From a checkpoint of a small transformer trained on Wikipedia: MLP 2048 SwiGLU, RMSNorm before each block.
MLP neurons of a small language model. Each row is named by its layer, matrix (gate and up: input weights) and neuron, and shows model dimensions 320-511. Each number is 128 + 24 x the weight over its row's rms, rounded and kept within 0 to 255. Numbers have three digits each. A neuron's up and down rows have the sign that makes its largest values positive.
A block is one neuron, or neurons of one layer that tend to fire together. After each block is what it responds to, as a language model described it from the Wikipedia text at the highest values.

L10.gate1441:107121171126149140138124101119092156129111117140109144103140148122109141156139134137180127084111173177096127204130101120076120120151098144127123127154126115111115108127102101128135083130138138125140118147078127116130132143074124109117091147189145143145170125146177102151102164127132136139095072138150108111145150118160172103136129148080090198129161081146118128079151104152141125115142165115146098131104131112131156090153088112153127143123121089096164102146129160109164080130079134131184139129157123115108133151110133133136120133168110136164114105135146115130109184124128132179
L10.up1441:149142136158110131170094132151143135091117159179114101159105150133112174141104078120131094126189138084146106143093102102142118149123150142121151166134122118140126164110085095101152133120124132095124122138136131107162122125116092117065109124119119149111158095136143138153147133119136178126134113179120126121163109134129154130169109167129142159115100114111125116128146101106120143127126101096111125115119122179096109124094140136124167138144106154104140114145118151149150115142084118107116131139156115160116125108119127116166118129119117121162133152145160133130124148130130137146
L10.gate1585:152130123151098106158133101182132174101139150176142130145092102151152092158141128119164146147130096095161131172081148106121110088153104123143132086129129134141111106111103117146132108124144119148132071110110137133139099122174113138113155099112148136117166114142140084154124098125141121140094106139151139133150175140103134167125087133105120113108111139128148138163138099102109137122138111120143150153127122146146127168097184127079129141119078128124112074142152157132127100114137115154149130162172111141103154114166079129144069098156154146161132130142171155161128134156137137121
L10.up1585:138073167140141141086106163107143122145093174123127116151122138115085148107117129140107149119121167111109130140171077154138121127133133146126143202134123140148122159110156100166134146096123121129145123107129083126119106098132109130126120102127111147150127115169117181117153137073110108134152083141174149121171145070135104130132146135156099108124168119116135135103154163108125115163108154143134123124119129096135122156108106124092131146152106111147099089123192137174184161117103134127152152128108087109168126117116146108147136119181156142140109120112145095132115124129089185162
Responds to: Table and infobox headers. Words inside column headers of wiki tables and field labels in infobox lists, such as Directed by, Writer(s), Years active, Notes.

L9.gate245:150108149152111101081131129085139139119148116139134117153102100161116129110115125103144072108116138127096069107137129073111146111138161144134113114149134158134104056137091118105151097093110122116102143132100146067127154128105090099134163117147134157098174105148112102126126142156116132142164131171159104092094133140143132177122132111124165124096150133143153109059121170115155122153084094148112201140132127143164096136104138109112140150101132137121164124097153127103139133105164161156136151121114120135093081066187124156114153116189121141171162120120182146109152146077152096118
L9.up245:154180104134143125087097135127113069151137096150138156164145105154136147107133125159116087115127146127140116163135160114119098120165136169150150116143124112105122117135111136163142062123127116142139182106089163131105117119124157145140141116151129108113122142144124168078115143142101122141093136141141174116130132097141111104129192150141115125114136107158165075132085190117080136108107133126145096138124157112132135095144139111116162121055132151126113172121121123079104154164116134120143122091136115107153108120101172098120112136135106133146178149120134148152130107142126111077
L9.gate381:120135144119101140150083115127130124142121126152178118163124107130115120125153120139094086098127124126147119177117118154152111072199171117188145153183108106103126131141173112135146132132139110205138091134146140193117162073127108099137163131131080127118119130140148107132147143071144122147121190126138124128121124157120117106140126160136133110097134119147115112115157091145147102155068090082141134128141123134104140076102110182123105138134180121115136110145117091157144128142139105154129090119087133127147153123121153133123128117119104086119154166124101127128149143109104095146
L9.up381:123130119138102127087107123135113090138120123105110117115138115160166133098123151143119119145168119109126144135088095141102112181114152169096125129152122096111078121128137103143144143162132097133115104135104118163112150112100140115120172171138119149130143158150149101127104162130151099134153139158155099145124125075112120150065103146119137158132119112122106116141111117092142115180134114140155097104174151137147133107107134147135173120104095152068137135146127119109129131136112129151144137101113083147153119103091135129150140174135115151149147175128134076127101143135118095122
L9.gate455:128116130137140129112103137132138085121139112140113146163137114146095161126139146093148111124090127140131120105123114154137132124122115154157164120092130095122134122129079138163154160109120180107120132073134127127138113087124148116112114123108101132131167124116116105127119135158129170109110103106137174112127171103084135124140095206120120086113129194126105133161175129115128128124105141122099172160133128074149133076146141159099146104102148155074155125102119164109164142093116146146163094100110094152110132112168134123122115134123079094130124136124157125095171143107106174122
L9.up455:114145102101099130090112090125137129113127107142134149098112084107124139102200113099151130125199106116115126154120132122132133133116122165167134086119151131065148098151143121126107091133110110123118136111133159112131143111074119136132174127133094099152110104148112121088126114158142166121157152089171130161138141131095113111121104124114157115138114124099108181067139115139093128142081123133140151111089110120121186152109124153150121152105130132159145154122167168149150077100102140131144151163106116152124194108112131173139089120123107111148177129127143064141132131143123122134
L9.gate1231:123141139077117075105179094123081106137152127156117131149115142110118162109079115123151097101103141162085136140156115110104158125161161145177168135123147156136133129143115096126137141091071150196160145112167095123104100123111143137083135112109137135108116092157133110111108142187144096159096127134137143104129138107125112122132090138145148146136118119108159159139106158136155142168123171146151120166134126143130133146132123141146133112119145107154115126171137129148109108165125139117104104109093170133129165164122147164155111114109103108146138126111130168160184135125177094159
L9.up1231:144142130132134128110130066121128090119127125110134120107150154163119140135115116142118106143131122119105094170139097118122105106075100110131134151104125150092154144167110141138146119116132128169136138115123129110100097136163127148123158130121117107108148161147133127114163106105140098122124123104135102100120155074096172147096095185149109122164098128145128142135107118138115110108120131103128100133177124149205113140147078174120164130156180101127128109133113120132107140153141122125144124142155168127121104142129140119116111133150153142152130110133128111117127126103151113130
L9.gate1416:175154138120100113129132083145093104146122146117178118137118177153141106130113145090120102137113084102094086081076160142116123134103121165099174130107128140115146112132151133148119164141117132197182120091149113155098152172070118133127116121126121123121143141119109162059132181139112130098143090123129112038133167120107070133093133140121120112113131176163129107157137109145101121107110119121115091145144128121122102142131175119126136154126127099133105106138088152148164128099139099090099114127076144164103142104179107153157167142147139120182127116130120129125097097121117145109
L9.up1416:149085120095124147127102129098153155150137140167132143110161139130108153121170138147126114086138154144119132116112130131161113108096146090140145131146154106149096155126130111165128117099123098144151124104156191124127133118145134127164143139122123118097145130149104093097168167139162152124136120109124128113084156149119119147115142104146139103139143121170096140112124098117137120123090119099062148121111116120133099099100140099138138105118154121118161109136121149166120126107125167137149095168122133133116104159164133114127069159145136169169098146115154156118096109091110142060
L9.gate1984:141133119138117130127086163109109147132105120164130123130118156123127162137147117135181139158123125095120123090147092151161135119124105114099130113127123143127088111143144132101106099101126129110113169152110111151151133141095090122129118123106121117139154119140124150091149120114094177138120144116146136107118149132112135132118123124144134157136130098170123122158127114116209126107152141138134138147134152119151080109121127119163108145138129123139115131121167167131138158116185115111160168156126162140084126133170145065153118133137119115153114133136104177111131144120147178099
L9.up1984:152191186131124144147127136177119135138111132154102147134174124139156088129107125140169112117113137144105085166119112122161145121124079109114105120137097145143129099142127113113135147103173142145098136176132130127150151144118112140134129118084117130131140139130144130115158129097105159110130150110145154094128165170149133143117156153140131113090157116163107119150164144116206186155166118083099146144091107156145117139099129102126109122109094116085083132068087112093159164111114136101135170096119118148099135152143171098130139163117122083125169166127087160141110151126162119144
L9.gate1998:140158086099132136092168126124130128119130140159091136138092121147123125138143135095126127121088078140113114112090126153119047165152166125135140121175102094154104160157106112125122089101125146150124124099082083117145131142152125119109139134114109142108186119128128165145150107087074163136123131117133157183149114142091184095146147108156135125110126102162128127126125105108118117101126086122139084132104160109067133166125117150114082107090127136094132123108129101098133097109121097112132115097120118132107097198130170151091114112115142123110166135109111180131136143135112148124
L9.up1998:160144143088144106130103149134148156170150167114137112145145126104128122114134180110174133141153132158126142117099137149129125089162139117128145133131142127126122156117063136152078121147125130158124137101044108162123133123154105150143164142106125122081107087147175151117151125128150162123112137118140139130160148098139099099142124124154155133100115123129163146140129106079159183120109142161155120113067162155133111126106090116128128172151099151119074150160136142118120110149158132120087157099162157152110129095144124090085138155095089051135118108210154113140101138118139168133
L9.gate2031:151110136126112086145128161138121155106111150150138082174151106164128153100150140124102080100149120132078130096160145131117150112114130164093129165143189111177128107118121148136155101118195119156129150100127127147135162137145144125138115172147146132086163159128110108138136145101178083133162131089130102094147116147091111133131105182148155153159099102130130158115143157130145138129082118092103122137127167146149121122111100123129174160125129112125134085150144097130124135172130109152102112118094158094112153118136101118160106122117125137104133138124108158122139146079109093107
L9.up2031:122154129086119145124134144125171120148105144116150140151109146111163126117116174128126131152102116142117169112142150198169125160148123136110164116142129139138120147132108167131125139122137111146202112102108116138116075112142126095109111189117131136099123174140102129114151144105161127130115101110133107102101152115172164179097123155151122146109136106125117098154124125174084119123152115116137150157113149134109126125156132189134143132127131127123178112121144172111095154108130103130133072115066109128135135134139139103123111093148138168127141116129084103074169116066116117103
Responds to: Zeros and "close" adjectives. Mainly the digit 0 as a table cell after a pipe, in equations or ISBNs; also adjectives like close, open, higher, constant.

L4.gate53:139135108149132100134105102130143117107133129091119143130127094133129144122145141165112143137096152098114180119105125129092133145090123121160108115171132108136115113153131148129139092175100136132153166127135119147102184125113138165135102071172090145152130104148155144065113155138148111132126095112180123099079103092105160127108144133146163104073147127150119141145110124129133125131130155135123149129108156089121099158072167129083177149135103106126168139138139111174109173109195148101108142145139113107140143110159151116127104120148105153123141122099127121117136142097104098192
L4.up53:100151085115152116119087121078137126103066064063128131099158065119104108178130145131125134119124142142152118110116085147103136099123103153114089127126127131157154138143122150122133132118153100103126167142151152133142149123133100121136103125157138130127112127102116097166099140138121165147108127131134117117104152120144112108132136105167133115128098163150150130158151107150139118130121115155102098067110161138123118126148129137125166126160119112134165107101118138111111163124131140105076106090149078125107122092124157140124125096135140123095134128148121099141164113099104115129
L4.gate954:169151144127139126156140140114137137119094135162144111134104168080111096173111131142129119116132140102148174144144136134163127146133139135094089099157134123130174122116115078106163154179125120122081175169115119122073135119130125089122124126115105161176084112144098170139129118098153142120100121113127136121105156082131097115103086173151117153101111152110132133123113091120112136149149094115139098132127167097148147144166147134090138162120148127131127113116127124112080136106169086162123135121150124140098142115091138134147162109121107128136129092138139145127089145144123149148
L4.up954:153127158132070077136131169121135128108116133145142142113113122096127081158077149139125146114130097100104136148144165150153154106154125169112128123146144155131177113131117078089132150140103125151108164126112127142092152107130130112107125132106123132151126131134110132145153110146152117129105096120090145148129144083161073103112137155137106125148100157160099131124116143139138131114143102135137118162103131103120126123130172121082126163104151072106125107132142134107090146102132090115120086112179117125108136114118173137161136121127098126142154100183153144103120166149120112173
L4.gate1360:147090120101109119084134134140112099161159104104160190106130147126076104099173155106139095121138132162091143161107101111118119125118117191109143159123166144133132143157109133111143121122140118148097129117104115113088109122139183097111111095131145124176100084111088156148131106115158125113159126140146138178134089145132106122097123116141139147155107159096108126181188116092123128159168137119140094108140165144141141158168142119162095111111155161129121152129155102131101157140128098139122131125138122136141128152112118116150143086107089138131117153095158160105119179163089098142
L4.up1360:107176142143123120086082153155086113136166110138142158142123129114133161114106087144167156120134141174139132115066130117143147142138137117139181104143126150132123126121061107109135112106179137111136157151115126123119154100128127115142127075141119142128106135128147163093125125154097145110109130116095081150155126126143138138113120110117105162123146104146113126151131104107129111105135123075135116116169142171171170121145145118115098203110089198184086153117170098139108129162115141111106095101096136141134156126156119144166113141162157141109149116164120104067153153164129170111
L4.gate1454:139124146096141150121186133141160087173129132116085097151100124115153149095102144139116157112110114114125080124109120114121146135160127125115130139141102102111098116151154163124128122171178139142080126110112132167132140132123111131114161147144084125184152090155121133147141117106129149123108106124124126105094157088124107095170110116096170091109166165128125136116159168141138080106120132151123110114096144091112135127134073129117138135151121134126139121099079126114156129149135147139144141148157155149135137107147121121090175144154128173152106167080137079126099119154154109130
L4.up1454:103159147128159140122105132124111090162120113130140107133129061125123183120156116146134099100152131127089113113128142146150127137143094129182156136113108080100160143102123135165106136137116107132115147082109162155130104110125145105137174093164106102142110086137158164120114108160157144162149129120122112109114132148139118134122096136143131119127120162157158117136132155170129148098119134127191119091090131142104119134116160160134146129170170121168167121154078085138160135162126169129138168128113144098180133137117131092131178140134113155149149122126075120112077129119116120097
Responds to: Word endings and table zeros. Final subword pieces that complete a split word, such as sion, ment, nce, une; also 0 and pipe tokens in Wikipedia tables.

L9.gate117:109120127137132098134136152117109125124168145135114136122110123120089141157076141158119153108108176130143092104134089106123123162128143117136135179113106115135110105122117143100135139127130148127086145124129095142096119100153110105141119169145103147099143122125134071099120140142113153158146103100115159137123132123167146162154131147125119117082180109141129092109103148089157129122116135116152107156124124096142133108130152132153121135090141135140150107158108135138157123104075158142145121113148127172102113120140124104133156124171147128131166111145140140074100141098158125107
L9.up117:135120119130141138148126111099110133142124143149096132112139105125142097105097114136100152113100108129127128119115128133090102164142110133125114123140138145117140125105079148127160141118089156072119144139093126136162055127098116135167071147126110166069132113176124092148116150103128103144167085128096138144088128114113135091117155128125130146138125117163124161104140154143129123098114103116098123127133115132141155136141146120110094096142114079103116161094139119167138131150100152164112133097140135072163093124113136112122103147133109104131162122137145131126126107146120128107
L9.gate865:138140116145139146185122110136146138122131129125152130122141091163117099136138123135106129140179181097121145151129119173116120145143110118094128113119139153126187127126139100156122122077121174112107104149148102138148107127131090149142146156088117112121149141116154103113127160118149089122142127109119111134148183157155076163115084131091125134136134104137157153134120136120099133127086110158112140186140113119137114130115117150131139118115153144101119178130134131127145122113135111086115117128147115179099113093146146132125137191168129102137099136157127109096144108136106076137
L9.up865:140111094138142145103104154177109172128139105156165167126099095121123132140108149131141156089116124150121171155147159162114109165114083131123140117132144122149151142138126138175149170086135108102147122143175075193120109134150090152161105154164110118109163147149129150125109137110123113088100134127098172155167163153139103163137121124087088119139116168130144155098126182136100129139114121110145149152120117140167186118147095121143103153096105137091113114127114150152097130117123141155102132093162126152086131119152143170115088146147145116146110102120155132143129128117121141113
L9.gate892:137116152089084104142098056146149104135107128133147103093127134094180114114107106127167144120075118111078161095152111146115119124128166097135147106119114162121120145172128117136161140143103109157163117172127119112136107113122114107121095104134158143128146146135099170122136131102085132140116111156144144137152127118131131132118159153107134119109139108104151131107108093101108143097091172099118128092131080161128155153150138132114122087174099075107167113144152149106113100104112099117131146120116110128150123180124116129172128147135150141132155168132139144138145177136161136138
L9.up892:147149061126129061151107104162131116126080144116141102125113155160124135139129154115120135135195123145129169138140098102145118107189122063082103140145096161103115126140117120134161096110152122112166147127166101132123138170130132140092086149118063127120085109113105156106135134160103104144128125115144126161147105193177122133134127108146111132119157154139138131112135136133093131121132145117130116084110117168163122151108121109139135114153095099090190153144129135116095095115122129122139114117111116148126119148126118141159145132140136112090134089086150137113116162093178129100
L9.gate1073:159148098127175154127119093097104157075130158097126166113157136126118139129103122133123155155113093109083106120184138128133147121133148137112111108126176127176124083146139136105134094119145188101110132092117132105090100149143140128097139114083149079145114146119129098135136114167128174129143099133086117113134149085150118099113165157116116161138191121095137131115128123117138153153120110143099110153144158163105119120127134103184124121148130097091122151104132144138106136078141137116104154171075121100164106088112106167118142108131150176111105164134165123144094105142131221153
L9.up1073:101138130141126108141138161063086128176082186167092111138117106115072129154123132104085106096141108124096161139112094128178171154155135128167165129137134128113133163127174129156122094123114097114114118151168115112134100091138098133154133143110155113106144089070116119127177116123130112148153113183108179113183126167139117129103150124125147111179082106109181140135131082134119150136120105072078141140109154113104130105110130127133172068097134110108124082129126143087128148107079101125124117113133123157125123147091119128156149073145121145137135120127155108137141135190096124117
L9.gate1421:172115126112153109128150125135137187127112139106156124134133126149146171126141107174181158115137177116106176114121176144124147166174107153113106154161122138140128144175113096090125125141073129076086113159138096134111124126086154139127154166161123154145123178114135126137095115098154153146152128146099105106162173117156126098127152095147168137158140116133164122128082114149101098145124146126158069121166088107108099135154173143108110148115128128126120157145121118136139134103134083132142151118119119162131174122115131128130108161169126142140153135132123117163140098139087142098
L9.up1421:175123123127114077114106133180162117136151142138127123105117115154153123158153122139147136128153135117134160119136111101167123106136141113124106147122183131158175165161124108121108120113119110127098130157065130139094163155109163111153120152139092128137113121120116108131126143120139136124123103116115134136104219113127131098104085134096094145133134115158092128139094122165139105127142108135106165138113108126148116117150116103144156150118117135127144125131163107129110157131128138105140115124114184084093145126134150095135152113114121128116116098152147131156076095126115103090
L9.gate1532:144116095131154119135146129109129069157120142167094121107108144143138079124158121096144138138131142113102128140139113105125173140133110088150130131124151102129096111135126084154143132138111125122136116104097132102122091172061108148125133090144111113147133148145107098131065103088123121128085124104114110147121163179107141143132143137121111165122152133146161115106145186120124105096127168153112142165120132147100101124163144141148114140116148178104147141053113124126126120108123117124113140141083091145137145134101121127149128110111133125136136152122123121187134174138115134133
L9.up1532:095163143172139122149145114110132144084147130147144178148143124096087176141140105151102136155105142121162173130125141149106132130155085137153152117099106116105147147105111106124100139112114131109126140099110149135113136117119096140146125129082127111163160136190130118136150122132133128143129120124111162150138114139124162170143129160088087121137138133137146148094143162172180128107152145147143094109171152120130158137118120152098106111101113116170131129163129120158108089166117113126130123115176120111107173088129158138115133113192153082147167113126079087102176099152139116123
L9.gate1595:104105125096180141036166093112115103089141123134179150125147129167107164074117061142130123180073098119102134137121120118099143114149130126145119137142119057143107164154126118097122142106189145165087162067149114148093132123101184107144104129106129126127100105145100131133094127123163164149130140186142096144074140123129125133163118112149154132115091146147101089103072150120115095132131139162146133136182128147099164147155121126097158137162137094137143137133121089141143127171130104097110139142109137133132121137124087163107147126112130115149131112144100128162126134099142114159
L9.up1595:149135174140117148114077135098119093107122115159128150138117148162123180162147074165112110147146145090106138142165090144105123128128074164094120105137125104114130101146088077148101146081143133091136122124134146138135133116120124163076087133147110120175123139150104142107130128115128104136150119141146151158146203151160112136134120165168156154110114162126176155153139126098069165117125151130150135105117147114157179123116106140127129124101150114155130142150099123131147126140126129146122157120102141152144118135096121112162096169136158147128103103132092163069092096086150078140
L9.gate1823:144123155070147152116114106128155150109114145128097111124165115145147111114137136153136114183090065110089084160147121139091129100129150110123164163110147116156128144119107126146130111158125130116124105177096132149113129120120156155100131065115103107142118147083168125089120166117119129130128113120169123078093150121125133131109142101076156142114137107153116121102098118128120143104147103126142125156101130092073154144158114104130128103111182111148134072121120119139114134134147155128120139088146131090114120112107112122165095174099108129139159153142149114149104127160100126116
L9.up1823:091139136157085097137134102125139129145129113157132050144141131175142159116109105084133184134165128137180121163129100091107151143154139117123103141096150152146111138092147122107119089130071135178136157117092105090090137181132141150111147147140090147157134140131139158168106133181124089123186119115094110101153102161121129118085135175122147146161168148145116112131119132125123114158124075133147153133124139110174119095120092129117120120129149143111126069134138078102123151123166104123131143091140129125133139107120140134096166105099109117155091147129157114106111104127140117112
Responds to: Infobox and table field names. Field-name tokens in Wikipedia infobox lists and table headers, usually right after a dash or pipe and before a colon or pipe, e.g. Parent, Wins, Nominee(s).

L10.gate120:156111125148146150112155121158119099140121187127152166134125139136209142112091117104141117111177137181152147126162138102112134117148090134128134103122137120119108137117144100120146106126123139143107123131123130128096152133119097123166099120115110141110139079152148102117143124118131154142113199099114118111107074152098113141153153142133133140113142140132150134157088130119156130161144133114164104110136162176143140162112121145139132145149151127138140130138129122158138144108118153121166134131104133162130132137145086113118091144167101153130169139102119089137114118100109139089
L10.up120:139111135139134144104168127196102088151137111140142140106119135159150140132118145058138144138127143151114133151110108097088142093135158138144093106113118116142121104138130168154144133136118127111171134134122124141131155145155139159131165124098158147160136143137096108137110144115108126101136134156167105096127126109127167098106094154158165078152124125135123096151122163108110110120117136108112091140117122102152136158101108126163152118150149120136128129129120100152125112078146109118094151131121098144107157115139132125134155132133093143121107130142081113139156149105125139147
L10.gate1129:084124131132142119105138095125109141095072107138159129081132125135112112091107157144101102156109146148090129158115096115101156121133141174131124140170099092139133084168161141123147154153153133121145124087106080150105102151090124140116163135133090139116131133137141106150122122121119160118194133117105181104131093132123120112091127131141170106117152110136091135116138132139122096100099132119129142124108146150112132103119154157147159138101109131099142098090135130139139135142125132089116129087072147106135113160125098127133150131125118118139116116164091162158110102127135119102
L10.up1129:092130146142135116141168098143121083143104136164087140133179107163136120178138162130179117071105107121150151152097124119135164109149067118136154134122122096115158100143142151121136137088191103147155107151101118092139132117098119115084176098130135160096138132108130123161132132107128120139133164119132149174151143138151176113138107076104093076142138131097139158170131136140145161152170154101103146138109145108145140113153125151147094128122133181137165164145112076120107114144165137148117101083124091144096095102130152127129161147097135134137137131128112088081127128149125122093
Responds to: Sports table number cells. Small numbers like 0, 1, 2 in pipe-delimited sports tables (wins, draws, goals, scores), often just after a team or player name; weaker hits on scattered punctuation and words.